config.toml
intermediate_size = 640
hidden_act = "swiglu"
rope_theta = 10000.0
bias = "none"
tie_word_embeddings = true
parallel_block = false
init_std_down = 0.0
beta1 = 0.95
schedule = "wsd"
doc_mask = true
max_steps = 4294
dataset = "wikipedia_en"
MLP neurons of a small language model. Each row is named by its layer, matrix (gate and up: input weights; down: output weights) and neuron, and shows model dimensions 48-111. Each number is 200 + 40 x the weight over its row's rms, rounded and kept within 0 to 999. A neuron's up and down rows have the sign that makes its largest values positive.
After each neuron's rows, "fires in" lists the words (lower case) most often at its 100 highest values on Wikipedia text that the model never trained on. A number after a token or word is its count.

L3.gate383,221,149,170,226,199,161,238,149,132,95,153,268,180,216,213,243,207,220,173,206,223,209,221,257,116,242,207,208,264,188,184,215,240,266,215,192,143,244,242,158,206,267,193,168,151,249,214,199,133,225,226,164,280,177,199,280,197,167,183,255,158,273,217,221
L3.up383,161,153,121,169,251,170,176,184,196,100,153,242,196,226,212,175,160,220,150,230,258,220,136,202,202,195,244,165,270,238,170,189,235,285,171,233,159,269,218,169,156,183,169,124,199,222,135,243,146,207,242,188,252,247,203,249,210,184,192,233,144,254,265,231
L3.down383,113,195,167,161,200,205,193,208,212,190,224,272,172,198,215,238,183,197,254,182,152,219,221,206,227,173,277,178,214,202,197,154,149,165,235,224,209,172,267,242,148,196,212,291,190,198,174,203,227,210,241,208,241,253,224,238,209,211,144,237,218,163,191,213
fires in: "station" 21, "team" 12, "side" 8, "17" 8, "age" 7

L2.gate206,188,190,210,198,172,280,242,141,180,212,319,192,199,219,208,137,200,257,229,215,172,240,204,183,236,193,158,160,230,208,201,177,155,235,188,239,261,180,201,159,217,159,150,142,215,195,200,233,199,183,160,243,182,230,213,163,152,177,213,194,236,164,237,206
L2.up206,225,220,254,198,147,262,209,171,202,176,233,188,247,201,220,90,198,253,208,189,158,235,157,278,187,138,109,193,228,208,205,156,177,212,216,203,266,211,155,131,192,199,167,168,161,157,258,182,172,192,192,216,168,226,165,170,168,189,242,203,189,196,279,191
L2.down206,215,136,201,190,221,235,251,247,211,229,208,244,213,159,195,208,195,246,207,191,226,242,192,149,231,189,235,204,214,244,272,174,141,231,114,180,172,230,187,248,165,62,166,200,206,200,239,214,224,267,206,191,223,184,150,166,189,135,168,139,243,140,251,216
fires in: "2010" 24, "2000" 13, "2020" 13, "1990" 8, "1980" 6, "1960" 6

L2.gate529,224,254,174,176,152,267,234,209,234,227,178,245,164,120,170,281,136,259,239,201,165,261,211,195,196,204,239,181,204,194,217,187,237,205,246,168,221,250,236,135,160,185,163,258,278,176,208,247,237,236,225,183,246,254,211,181,176,217,283,194,189,201,177,259
L2.up529,217,199,207,174,183,225,177,236,259,184,207,183,210,155,208,310,178,221,239,265,215,256,220,222,206,162,275,168,174,167,206,236,204,233,225,205,186,222,239,161,200,201,221,236,202,258,265,204,179,267,184,240,234,209,174,130,212,292,241,195,257,183,229,239
L2.down529,251,227,153,191,186,224,198,257,201,161,165,230,211,216,249,206,275,147,193,227,176,181,187,245,128,190,204,138,257,186,156,194,200,211,249,209,218,282,199,183,180,186,283,190,199,190,177,184,211,221,171,231,245,203,200,157,205,168,206,194,229,140,206,280
fires in: "has" 55, "have" 21, "also" 20

L6.gate322,204,196,181,181,260,178,189,189,182,106,227,192,202,215,181,198,239,182,179,277,244,186,250,159,198,168,248,230,270,258,137,183,163,195,227,161,202,272,242,156,151,250,183,174,192,199,202,247,218,243,183,220,270,170,227,217,212,147,165,219,211,244,281,217
L6.up322,240,148,174,253,222,143,274,200,228,163,158,215,137,267,164,222,253,111,154,163,194,238,141,151,149,187,142,155,197,206,289,181,130,246,239,216,145,178,192,186,213,172,182,211,163,182,214,211,216,223,270,217,178,192,162,239,155,170,196,223,184,185,223,154
L6.down322,187,210,163,261,223,173,243,205,192,251,253,189,180,231,238,170,148,154,240,176,196,170,180,192,225,239,229,188,184,221,140,162,140,159,150,247,179,229,156,272,254,134,287,194,227,220,176,188,192,276,290,140,173,153,147,195,222,172,279,152,166,268,257,183
fires in: "september" 34, "original" 12, "january" 6, "originally" 5, "august" 5, "organization" 4

L2.gate266,227,224,131,234,167,246,166,202,218,202,145,174,181,208,195,182,179,196,184,176,174,239,212,241,131,212,167,316,225,221,175,186,179,218,170,202,164,170,156,207,249,194,123,278,153,189,218,270,213,174,214,278,214,152,183,238,132,210,160,175,199,227,225,186
L2.up266,214,224,134,241,152,234,142,190,223,212,163,190,208,209,196,152,187,194,223,186,185,239,200,229,136,207,170,333,217,190,186,173,201,219,174,225,175,183,128,188,230,221,134,281,170,177,229,242,221,160,206,263,223,168,163,216,136,227,182,174,183,208,222,205
L2.down266,219,210,215,233,220,229,197,197,199,181,122,261,241,196,188,209,176,149,173,175,234,197,241,182,208,197,211,240,196,143,102,149,142,170,103,214,155,183,279,219,240,182,160,291,223,207,196,280,241,233,150,221,233,213,192,230,131,235,142,153,156,148,238,162
fires in: "film" 41, "children" 13, "wild" 5

L2.gate377,162,232,131,207,251,158,177,174,228,253,211,261,233,175,146,236,113,220,199,179,158,242,186,164,102,245,301,236,166,260,192,181,247,214,143,271,288,201,207,240,212,177,189,221,215,190,180,191,179,172,189,181,203,225,138,218,164,240,233,243,181,206,150,203
L2.up377,207,300,171,153,181,196,208,199,194,235,181,242,199,228,179,235,174,280,178,224,277,217,168,197,229,284,241,226,187,239,149,177,199,246,192,123,291,187,210,252,201,248,210,208,249,149,184,229,205,190,155,186,166,206,213,189,182,135,184,207,213,214,150,159
L2.down377,152,155,179,202,330,198,199,236,243,226,133,209,252,201,254,178,184,271,160,184,88,215,243,140,246,132,210,224,218,218,195,165,269,243,214,190,199,224,292,210,206,153,228,201,213,194,275,150,240,133,194,152,214,216,170,230,179,137,253,232,196,207,219,169
fires in: "in" 53, "city" 34

L2.gate548,143,214,249,235,250,174,231,215,210,159,144,196,215,174,273,162,190,191,212,276,214,166,218,240,144,123,239,175,182,250,245,280,228,220,227,256,271,174,178,197,184,189,201,194,271,166,230,217,252,249,170,173,182,215,163,138,158,207,147,106,201,202,174,125
L2.up548,156,196,247,208,171,157,252,176,200,185,124,208,193,198,252,185,140,216,269,251,211,234,253,240,175,73,279,172,165,215,240,228,202,210,236,238,237,171,204,202,211,202,217,184,251,153,196,215,296,244,209,226,182,221,177,179,198,191,154,130,209,216,169,152
L2.down548,152,168,268,238,163,202,299,216,143,201,129,161,221,168,171,141,120,229,171,172,242,158,151,181,200,120,233,182,189,225,179,239,200,150,226,227,243,164,178,169,176,201,151,164,221,167,240,219,215,272,207,238,256,211,196,186,210,201,155,202,211,214,118,138
fires in: "new" 33, "director" 10, "political" 6, "requirements" 4

L4.gate232,217,181,173,235,230,224,191,256,215,222,188,188,125,168,210,176,219,161,192,151,194,156,157,185,220,215,223,287,160,225,164,266,204,238,217,218,250,163,249,105,274,226,166,232,159,207,221,213,225,217,205,256,167,221,230,250,258,148,154,209,242,259,198,209
L4.up232,203,188,145,140,228,194,132,205,249,149,173,187,202,243,184,156,93,202,217,241,196,216,202,134,221,207,223,264,133,174,181,198,206,193,165,156,212,216,269,286,185,224,112,192,147,230,189,190,239,179,227,191,233,281,163,166,172,166,110,199,197,262,177,261
L4.down232,246,182,207,169,290,311,119,205,177,157,152,164,151,178,223,168,205,163,193,200,147,186,206,172,244,267,269,207,176,201,210,213,190,182,158,163,241,261,241,244,223,174,214,233,166,190,220,180,238,187,187,189,217,236,234,141,192,100,165,241,243,198,153,207
fires in: "film" 54, "filed" 5, "films" 5

L3.gate452,245,143,213,223,285,235,165,178,236,218,214,144,144,182,296,172,213,213,233,265,228,196,221,244,164,244,256,177,243,213,214,178,162,234,200,214,206,195,285,220,179,257,236,199,272,227,237,185,227,169,267,170,196,207,184,209,201,195,118,211,211,281,158,272
L3.up452,183,126,183,203,255,207,184,200,218,183,194,156,168,177,227,157,242,175,200,199,227,198,216,243,239,262,248,194,244,207,253,165,126,237,192,169,247,198,270,238,257,275,246,200,233,207,211,178,230,131,245,203,191,250,129,247,172,191,124,219,181,199,189,187
L3.down452,176,227,176,195,147,186,174,237,201,184,187,283,197,265,261,162,172,196,221,171,314,196,223,222,231,246,263,169,206,204,209,209,227,197,134,176,271,219,245,272,193,202,247,235,205,231,235,212,151,241,212,179,187,211,147,277,228,220,200,212,163,153,195,188
fires in: "which" 90

L3.gate353,209,247,207,187,192,212,248,251,178,203,214,193,165,169,243,262,211,261,204,178,178,179,209,186,154,199,259,208,110,227,213,196,206,190,280,248,206,256,165,140,212,201,300,218,225,239,275,263,179,246,189,211,230,262,209,220,184,236,240,214,139,182,226,261
L3.up353,217,208,208,161,200,190,262,203,197,183,197,195,180,153,181,279,222,285,213,164,144,225,235,216,140,192,246,257,129,251,199,158,196,159,213,228,186,226,160,150,219,215,268,253,250,208,279,240,171,235,191,204,228,232,180,196,191,234,286,202,152,182,184,295
L3.down353,165,221,193,202,183,215,224,223,203,208,129,217,204,179,199,301,233,246,231,143,182,195,180,190,162,193,240,225,191,176,193,163,198,174,205,225,172,192,243,189,142,156,248,220,222,184,203,165,202,228,141,293,188,208,264,160,226,179,184,175,147,131,146,229
fires in: "had" 47, "has" 30, "have" 19, "having" 4

L4.gate315,160,156,264,282,192,194,203,239,174,233,223,242,208,249,161,199,201,192,281,191,202,253,222,170,221,151,159,198,154,160,196,164,203,191,220,192,171,195,188,199,150,114,190,231,211,187,189,250,226,171,234,192,216,193,150,220,168,163,208,206,207,234,151,258
L4.up315,233,186,188,202,235,130,181,155,224,202,147,216,158,175,124,170,152,212,210,242,158,232,161,145,156,259,265,149,197,222,132,188,258,158,230,207,182,227,187,247,192,240,171,232,198,134,174,241,278,220,153,200,263,173,182,141,196,246,174,235,220,135,185,245
L4.down315,203,107,182,258,232,123,220,132,205,185,200,188,182,157,163,127,156,202,153,219,167,270,149,140,155,189,259,280,138,245,165,233,227,170,187,251,170,202,223,221,157,190,255,185,204,172,242,214,272,194,234,214,209,238,225,199,209,140,206,243,204,214,240,204
fires in: "with" 28, "over" 22, "overall" 5, "for" 5

L2.gate450,195,232,266,178,259,247,170,169,227,229,175,182,152,215,147,166,141,127,190,199,268,187,314,163,196,198,245,227,191,214,250,145,208,226,249,286,147,135,139,173,255,197,234,150,196,240,315,157,160,148,204,185,187,191,153,262,190,201,172,219,254,177,157,217
L2.up450,197,217,218,209,182,210,173,177,232,203,185,240,206,152,211,217,206,219,208,200,179,130,146,192,170,245,181,191,263,254,167,172,199,144,178,207,172,267,222,179,184,143,200,207,230,227,169,237,268,234,203,175,184,177,236,232,192,134,214,165,252,261,212,160
L2.down450,139,212,223,225,269,138,183,234,272,234,204,220,162,187,91,223,195,231,187,200,178,231,146,249,145,211,215,183,236,260,129,186,209,123,153,181,203,181,179,141,146,123,184,264,215,242,231,229,239,240,205,187,158,179,171,235,189,232,231,183,239,244,262,225
fires in: "this" 27, "thomas" 13, "three" 7, "through" 7, "those" 5, "that" 5

L4.gate375,207,233,260,152,211,186,223,179,168,272,195,194,179,255,176,225,238,213,156,254,157,210,203,232,227,218,260,159,260,234,139,154,194,210,154,217,263,247,175,181,180,277,161,184,206,195,172,291,192,195,179,203,190,291,197,162,205,178,179,212,240,106,160,207
L4.up375,229,233,228,175,212,141,239,124,162,180,172,187,251,269,176,187,213,173,101,234,167,187,185,153,99,209,283,231,211,219,127,252,179,182,155,216,244,225,210,143,167,196,167,177,145,270,194,211,182,197,224,172,190,184,223,178,225,222,126,240,276,137,157,163
L4.down375,240,184,206,205,227,225,149,219,173,148,187,219,168,140,203,109,213,251,247,131,161,195,185,278,286,159,197,193,204,183,211,195,244,248,125,132,214,236,169,274,237,114,213,206,210,195,250,130,174,179,227,266,206,167,187,164,165,229,174,180,188,149,223,140
fires in: "its" 49, "own" 10, "owned" 5, "another" 5

L6.gate542,214,253,216,168,182,198,148,145,114,223,208,196,148,147,183,153,147,250,220,246,206,166,242,166,216,198,227,132,195,248,202,166,212,257,272,181,214,224,204,235,185,145,228,202,254,151,237,176,240,149,235,176,147,241,160,292,154,187,186,142,206,123,213,196
L6.up542,215,249,154,222,160,183,191,183,188,244,115,179,213,254,217,203,191,213,183,228,138,215,197,195,224,230,177,282,186,158,233,247,152,243,267,189,173,181,253,173,221,204,188,144,205,150,101,237,211,206,219,232,160,147,133,239,192,155,282,187,180,227,189,188
L6.down542,240,166,197,267,261,140,159,215,155,230,220,222,261,171,201,202,189,171,224,195,226,285,215,162,271,209,239,175,218,189,187,216,199,106,265,221,218,182,204,216,158,204,272,186,168,248,235,179,231,256,228,150,187,248,212,250,155,201,275,213,184,211,183,239
fires in: "this" 17, "same" 13, "so" 8, "sq" 6, "that" 6, "prison" 4

L2.gate105,172,231,167,229,192,212,164,150,233,154,218,196,231,198,157,246,102,232,188,211,177,168,247,75,205,185,169,198,266,223,144,140,232,223,132,169,207,185,203,164,226,178,217,177,127,170,187,289,168,221,220,155,103,161,154,146,176,226,172,244,236,212,222,149
L2.up105,118,227,131,222,206,205,172,212,227,233,236,209,212,254,178,219,171,258,155,217,181,182,239,87,201,221,209,218,238,254,181,135,212,236,127,182,201,157,239,158,245,179,245,170,114,185,213,256,198,168,174,149,115,209,195,170,172,194,182,260,231,231,174,155
L2.down105,240,172,149,133,231,164,199,196,162,253,127,175,230,285,217,205,155,169,194,272,242,199,173,160,186,218,206,152,226,174,181,212,227,225,226,122,250,234,198,155,198,206,193,209,193,132,163,228,205,169,203,170,208,164,199,262,202,165,295,161,123,210,76,207
fires in: "the" 46, "is" 21, "are" 9

L2.gate523,153,212,233,222,229,258,220,175,220,210,205,121,120,210,215,244,239,150,202,232,226,196,197,189,180,310,203,191,206,196,232,194,210,242,274,211,276,218,228,180,260,152,217,234,142,193,174,264,256,146,175,193,202,225,119,211,194,194,206,170,215,224,232,214
L2.up523,195,236,196,212,204,214,201,231,179,217,184,122,129,164,188,206,258,207,228,243,263,183,182,212,219,312,141,247,183,197,170,152,234,250,242,199,264,221,250,171,211,174,203,265,174,242,162,221,267,134,208,177,220,193,210,211,167,212,201,222,211,237,194,241
L2.down523,208,233,163,200,143,215,198,289,169,203,238,179,229,119,152,284,267,305,184,250,268,187,209,191,238,185,145,175,192,166,240,182,209,194,174,222,171,229,215,175,252,169,172,221,214,177,185,230,260,137,191,207,223,197,141,151,190,156,269,245,261,160,180,172
fires in: "the" 31, "final" 21, "original" 13, "originally" 6

L2.gate317,273,204,240,175,178,186,221,220,216,272,187,220,150,220,171,270,208,125,251,186,205,217,202,161,189,207,237,199,188,218,228,226,170,218,222,207,220,216,205,226,230,143,177,189,149,207,199,245,171,143,208,207,178,236,145,198,203,298,227,206,178,154,138,247
L2.up317,214,174,229,181,167,157,230,224,233,233,158,219,174,226,199,289,252,85,215,186,208,246,172,158,173,204,241,194,201,189,216,195,174,196,210,237,223,205,196,258,204,190,174,206,128,182,203,214,152,158,197,210,185,220,131,211,186,240,186,252,157,167,108,172
L2.down317,179,263,308,197,215,158,263,189,212,197,151,245,150,203,211,229,189,301,191,144,197,267,220,247,237,200,224,198,199,284,251,172,201,204,229,256,213,238,233,259,217,171,192,138,183,208,238,228,166,157,162,211,206,205,194,162,221,190,155,231,221,181,222,123
fires in: "the" 90, "their" 5

L2.gate326,184,206,226,240,203,160,206,116,266,299,186,205,145,161,224,195,166,234,334,178,167,186,235,227,202,209,172,199,187,206,183,206,201,221,146,246,209,242,213,215,187,166,215,195,247,193,228,229,163,222,205,311,174,241,205,190,178,168,208,261,216,239,142,187
L2.up326,171,242,246,250,201,259,254,149,255,243,199,251,186,192,234,201,206,191,311,209,207,200,210,213,172,213,215,190,124,242,151,166,205,195,139,232,179,153,241,199,256,211,267,160,188,294,165,233,146,176,167,204,149,174,192,193,166,157,206,184,171,206,231,200
L2.down326,155,168,200,224,206,204,219,201,123,181,244,244,254,171,244,231,180,277,186,234,213,181,147,251,208,191,181,211,159,227,210,261,209,120,189,197,185,215,186,165,228,266,231,243,230,229,146,156,157,220,227,185,169,189,219,181,191,193,152,209,185,148,174,224
fires in: "the" 96

L2.gate360,205,213,201,181,206,148,232,194,182,225,232,253,188,234,225,207,151,246,194,143,160,190,225,277,246,226,187,233,219,214,208,217,235,253,232,203,217,192,187,134,222,192,192,208,134,173,174,229,232,203,213,233,147,249,239,206,203,247,187,197,183,198,196,160
L2.up360,206,213,208,204,224,129,180,214,194,263,149,203,224,272,237,192,185,152,177,137,227,197,174,240,149,277,170,235,174,224,207,243,184,276,221,192,215,197,186,164,187,200,209,166,167,166,150,204,210,191,150,291,171,257,212,200,192,248,177,196,127,166,208,138
L2.down360,178,104,227,171,263,223,214,230,305,191,257,195,161,235,139,193,156,185,244,191,178,216,121,157,113,181,188,249,235,185,205,153,91,116,219,193,234,174,154,140,248,127,188,190,229,140,259,214,193,211,128,244,211,265,198,184,217,276,143,252,210,234,265,140
fires in: "the" 74, "film" 7

L6.gate576,188,189,285,210,244,205,184,154,193,221,173,196,196,235,233,117,204,174,168,181,232,121,155,208,223,250,186,196,193,218,185,161,222,219,233,158,139,179,198,138,293,248,202,204,158,212,197,164,171,141,201,202,210,193,173,141,203,251,189,151,218,211,194,226
L6.up576,215,223,204,259,171,231,172,170,199,183,302,226,149,156,179,151,175,158,235,187,213,200,237,273,177,221,201,206,162,225,221,244,285,205,147,161,253,183,241,162,253,153,219,154,169,222,161,181,272,232,267,215,232,219,167,278,193,206,226,118,192,159,166,153
L6.down576,182,289,193,143,191,255,190,217,133,178,212,251,167,160,198,209,180,156,229,232,191,198,256,192,242,306,179,229,124,274,172,184,196,217,247,220,229,216,161,191,187,249,181,197,191,141,171,181,189,231,227,223,209,159,175,205,207,178,248,191,190,222,250,273
fires in: "these" 24, "see" 8, "several" 6, "simon" 5, "similar" 5, "subsequently" 4

L3.gate522,203,118,285,153,210,146,136,195,197,213,112,202,153,193,125,185,122,236,186,210,258,164,249,219,261,273,196,171,256,190,206,177,217,195,220,225,225,185,157,173,142,152,207,199,219,185,191,203,224,199,174,178,147,225,87,238,146,156,190,166,248,212,178,214
L3.up522,210,154,264,173,178,102,181,163,232,214,157,161,101,226,89,174,117,194,172,282,222,170,213,209,150,270,192,208,243,147,171,175,210,216,184,234,198,199,171,227,112,143,195,227,251,232,180,170,220,184,221,170,159,210,79,206,259,166,165,151,289,141,178,171
L3.down522,179,180,210,204,204,131,182,209,241,206,148,219,160,219,144,156,220,176,165,233,236,215,209,230,189,196,233,192,265,291,203,202,209,156,196,217,203,208,204,138,169,173,229,244,206,206,181,215,257,256,188,194,102,171,146,232,236,205,153,159,246,233,232,255
fires in: "this" 24, "through" 20, "three" 14, "than" 10, "those" 8, "third" 5

L2.gate351,199,188,281,149,151,181,242,166,155,153,244,237,192,278,176,221,196,225,261,142,158,253,246,128,300,122,195,223,191,210,191,255,270,218,179,238,156,208,163,233,237,126,266,165,175,214,195,192,251,242,193,219,218,192,182,165,205,212,161,180,125,189,175,179
L2.up351,111,158,221,209,195,259,179,187,160,188,216,210,173,276,240,209,158,126,225,133,174,206,214,171,224,187,207,206,199,190,232,243,208,168,161,270,155,185,178,269,222,215,284,126,123,226,221,218,176,211,132,266,232,198,190,152,140,136,140,158,64,214,211,235
L2.down351,118,145,246,234,148,252,188,206,216,198,237,194,185,273,191,161,158,162,247,210,233,275,217,179,172,188,197,245,179,202,201,242,156,167,190,305,170,203,220,225,134,192,196,261,267,231,264,214,216,203,186,228,211,168,188,203,186,223,113,245,167,173,254,192
fires in: "the" 93

L2.gate20,199,182,135,224,219,215,221,126,188,192,211,222,171,172,206,252,126,277,220,272,244,266,183,191,238,255,202,209,221,219,207,126,290,191,218,225,146,199,270,214,226,225,266,218,217,223,160,154,183,161,174,283,199,286,216,274,173,201,209,193,166,122,218,197
L2.up20,112,173,170,180,244,200,168,71,222,168,145,219,224,181,199,218,276,203,210,214,279,232,185,198,249,242,194,192,278,151,191,191,183,239,227,173,181,139,286,209,189,226,305,186,175,186,188,186,202,208,178,276,233,231,224,203,197,179,172,264,270,255,281,122
L2.down20,109,223,206,240,268,190,169,218,110,142,201,186,138,134,172,161,254,176,171,180,190,167,223,179,141,84,185,272,223,240,230,134,208,208,199,209,292,143,215,160,228,220,142,175,210,149,127,169,227,251,158,182,178,141,182,201,170,201,191,158,212,222,128,227
fires in: "in" 43, "album" 5, "team" 4

L4.gate267,150,222,224,230,174,215,198,182,201,197,193,171,179,218,162,206,251,217,143,203,207,256,209,235,212,275,202,203,228,223,227,122,230,229,167,202,188,218,222,147,177,125,206,185,157,172,230,194,223,242,306,256,187,233,100,151,168,192,214,184,236,185,222,165
L4.up267,164,170,201,230,199,197,159,215,195,213,247,220,171,249,152,176,286,254,154,153,267,213,164,215,213,273,151,203,205,202,211,243,212,200,178,208,253,168,190,148,174,146,157,221,228,192,243,192,199,193,301,242,205,211,166,110,184,211,241,176,203,224,262,199
L4.down267,202,165,133,214,253,199,193,174,203,225,177,244,291,177,145,161,200,214,149,207,244,205,207,199,261,209,121,167,290,210,109,170,168,161,200,233,216,186,181,167,225,177,231,276,230,199,183,264,202,212,131,201,151,185,159,140,130,195,235,235,254,179,183,177
fires in: "final" 21, "original" 11, "official" 7, "initially" 6, "originally" 6, "memorial" 5

L2.gate324,189,220,198,201,172,216,254,212,296,202,274,135,247,229,214,243,193,190,192,231,195,207,309,274,196,209,149,163,216,222,210,202,205,224,265,232,175,160,186,164,317,147,137,175,215,194,185,189,203,198,190,245,173,177,228,118,211,250,192,192,140,245,241,98
L2.up324,201,209,191,211,210,154,306,240,259,187,167,149,257,203,264,111,111,187,222,233,188,227,262,248,234,112,194,216,220,232,204,186,178,155,253,223,203,161,189,126,160,187,199,266,181,134,205,183,256,142,225,231,236,230,164,184,191,214,179,208,183,234,199,169
L2.down324,175,217,226,138,161,204,250,208,269,167,189,115,204,223,192,204,174,252,236,206,190,185,245,214,222,218,196,138,201,233,196,166,248,192,282,271,206,219,167,170,197,122,301,145,130,159,169,208,261,190,133,273,219,183,219,165,149,269,170,201,146,228,145,153
fires in: "was" 37, "director" 12, "requirements" 5

L3.gate325,209,197,158,303,243,235,260,213,189,196,211,260,145,124,207,120,229,140,191,293,219,185,308,242,244,266,177,227,228,164,234,209,209,185,226,143,255,203,213,201,181,216,170,212,239,215,240,134,149,176,212,220,240,235,174,218,247,217,232,237,206,224,169,223
L3.up325,198,183,212,186,238,208,184,185,169,121,253,186,177,228,269,219,253,165,238,190,253,200,181,241,237,196,207,243,184,214,252,288,183,162,201,198,242,189,231,195,140,240,212,239,234,226,161,197,208,182,161,194,216,241,116,257,119,223,205,120,225,166,192,144
L3.down325,196,194,166,148,130,230,158,247,243,147,231,216,159,223,229,195,291,191,213,173,226,183,154,173,225,180,244,218,206,261,180,185,238,204,175,226,242,143,212,185,170,212,219,245,195,255,230,147,113,162,197,294,216,206,241,250,174,186,221,272,220,111,216,165
fires in: "which" 90, "that" 6, "who" 4

L2.gate148,174,163,158,143,123,126,235,141,261,144,225,238,200,165,194,186,189,214,184,202,165,280,201,95,128,215,239,189,196,194,235,200,200,191,245,197,160,190,202,206,217,168,281,200,118,154,300,294,175,175,176,144,202,211,199,216,211,231,170,184,250,239,196,215
L2.up148,194,143,157,143,131,177,172,136,278,153,284,166,234,218,189,189,185,226,157,203,120,298,211,64,131,236,226,155,191,194,215,233,212,181,220,193,199,139,223,168,214,182,265,244,181,159,258,270,157,187,193,145,164,231,205,223,179,240,150,190,194,200,197,229
L2.down148,202,198,242,227,212,187,238,263,172,249,150,274,181,137,137,265,165,237,215,141,235,152,214,172,135,216,254,178,204,204,176,199,199,160,216,253,171,136,183,189,187,167,183,205,140,151,252,253,198,226,268,224,213,208,245,198,195,195,180,222,249,244,214,190
fires in: "has" 48, "is" 23, "have" 20, "population" 5

L6.gate24,247,253,195,198,170,148,223,195,179,250,252,215,145,189,267,132,229,221,167,199,225,110,213,290,226,159,234,252,182,226,197,238,229,120,229,171,138,235,171,230,224,162,246,152,219,218,170,217,143,138,128,215,190,232,162,166,238,221,166,207,211,119,197,197
L6.up24,157,168,262,259,242,234,294,195,236,154,269,146,232,170,192,180,235,197,222,236,149,239,252,238,250,132,174,219,211,130,228,232,170,177,210,269,148,190,208,286,203,191,204,129,198,160,243,185,143,163,168,183,158,208,175,232,162,174,166,140,152,212,201,176
L6.down24,212,245,167,213,202,231,159,176,215,191,141,213,271,157,177,179,182,200,217,153,294,201,284,151,169,167,206,149,209,274,216,197,119,183,140,226,184,296,166,215,173,183,195,184,236,245,136,299,237,227,203,238,280,214,182,152,252,188,233,267,218,221,215,245
fires in: "had" 28, "having" 11, "has" 11, "get" 8, "got" 6, "did" 6

L4.gate248,270,243,179,210,260,216,239,170,186,226,194,182,212,255,225,190,153,203,271,173,155,155,254,129,181,318,211,167,203,174,181,244,207,182,181,153,212,155,139,234,128,240,147,233,160,221,185,198,266,198,283,187,242,169,88,231,166,105,234,202,265,175,256,283
L4.up248,202,164,266,236,267,149,189,190,251,143,154,162,175,150,163,166,78,194,276,251,145,153,228,147,270,204,175,208,202,210,179,187,170,228,189,142,241,196,188,221,162,230,189,176,216,179,216,279,234,222,222,267,325,202,149,185,209,228,238,221,239,162,205,209
L4.down248,111,248,253,177,183,227,253,137,174,243,204,203,232,219,183,168,186,177,198,246,173,192,190,218,183,135,218,199,214,202,162,227,251,203,154,182,224,168,230,220,173,203,220,235,165,156,173,150,192,216,176,195,170,203,236,192,214,185,341,237,235,223,117,178
fires in: "up" 22, "over" 20, "career" 11, "overall" 5, "championships" 5, "championship" 4

L6.gate299,218,183,173,210,214,194,186,148,204,196,254,245,262,153,205,150,211,194,216,244,241,182,189,128,192,274,208,145,222,273,177,201,230,201,218,158,212,215,223,194,221,239,188,250,163,158,218,269,170,205,199,118,266,143,189,208,179,182,154,171,247,209,263,143
L6.up299,221,236,173,145,268,197,239,193,227,212,211,150,201,219,197,176,189,162,219,208,220,182,183,194,160,190,200,155,177,154,248,146,253,163,271,135,254,146,206,195,141,287,189,249,194,147,151,235,270,272,206,170,153,169,191,180,193,153,228,188,218,189,239,112
L6.down299,201,182,204,229,222,171,145,251,220,225,212,161,223,137,171,175,194,167,190,194,222,147,225,209,209,150,119,102,234,234,211,198,212,146,157,214,216,199,229,152,199,186,126,249,169,243,195,229,185,215,202,167,188,229,173,128,165,184,238,232,219,192,171,140
fires in: "september" 36, "october" 26

L3.gate340,182,191,138,183,259,184,194,165,260,198,222,240,201,207,197,200,202,171,125,221,223,253,173,231,163,167,200,208,186,217,224,207,124,135,254,215,213,200,161,173,227,207,171,232,173,197,187,161,126,224,176,206,151,208,250,185,213,132,163,242,248,244,161,272
L3.up340,116,151,131,154,276,161,186,186,257,226,225,253,253,217,205,212,179,167,129,233,250,242,187,247,185,140,177,227,257,177,236,225,240,163,231,210,167,218,198,180,152,222,206,235,209,194,126,137,111,198,175,213,94,161,293,179,209,152,168,190,205,247,151,263
L3.down340,108,190,166,168,249,231,203,237,171,237,180,171,233,214,209,222,177,174,182,220,144,164,283,209,216,180,161,198,216,220,211,269,92,227,222,254,135,233,230,196,191,185,256,233,183,211,220,167,153,166,161,220,260,152,258,216,206,232,264,259,229,224,181,192
fires in: "born" 39, "california" 7, "hornsby" 5, "ford" 4

L4.gate54,218,218,142,148,202,181,194,143,137,158,207,224,195,212,224,200,211,176,242,108,265,206,234,206,206,135,195,121,205,234,205,236,176,160,134,143,229,217,245,218,185,230,156,188,227,190,247,231,146,220,222,223,278,140,175,139,132,113,169,222,190,245,141,242
L4.up54,188,166,201,217,248,201,163,251,181,219,251,148,213,228,150,171,136,89,187,219,199,162,229,177,224,206,221,270,144,211,262,226,167,185,255,201,241,167,194,237,203,143,244,178,233,242,238,219,242,191,168,242,147,172,215,215,199,174,263,205,153,242,207,242
L4.down54,176,203,192,208,133,212,276,222,203,197,169,182,160,220,214,218,220,209,274,205,236,224,185,207,175,197,214,116,136,194,200,249,156,218,185,199,161,279,204,187,247,168,205,189,220,169,201,281,98,218,260,198,216,277,143,202,133,113,227,248,179,206,142,144
fires in: "2021" 18, "2011" 11, "2001" 9, "2012" 9, "1991" 8, "2019" 7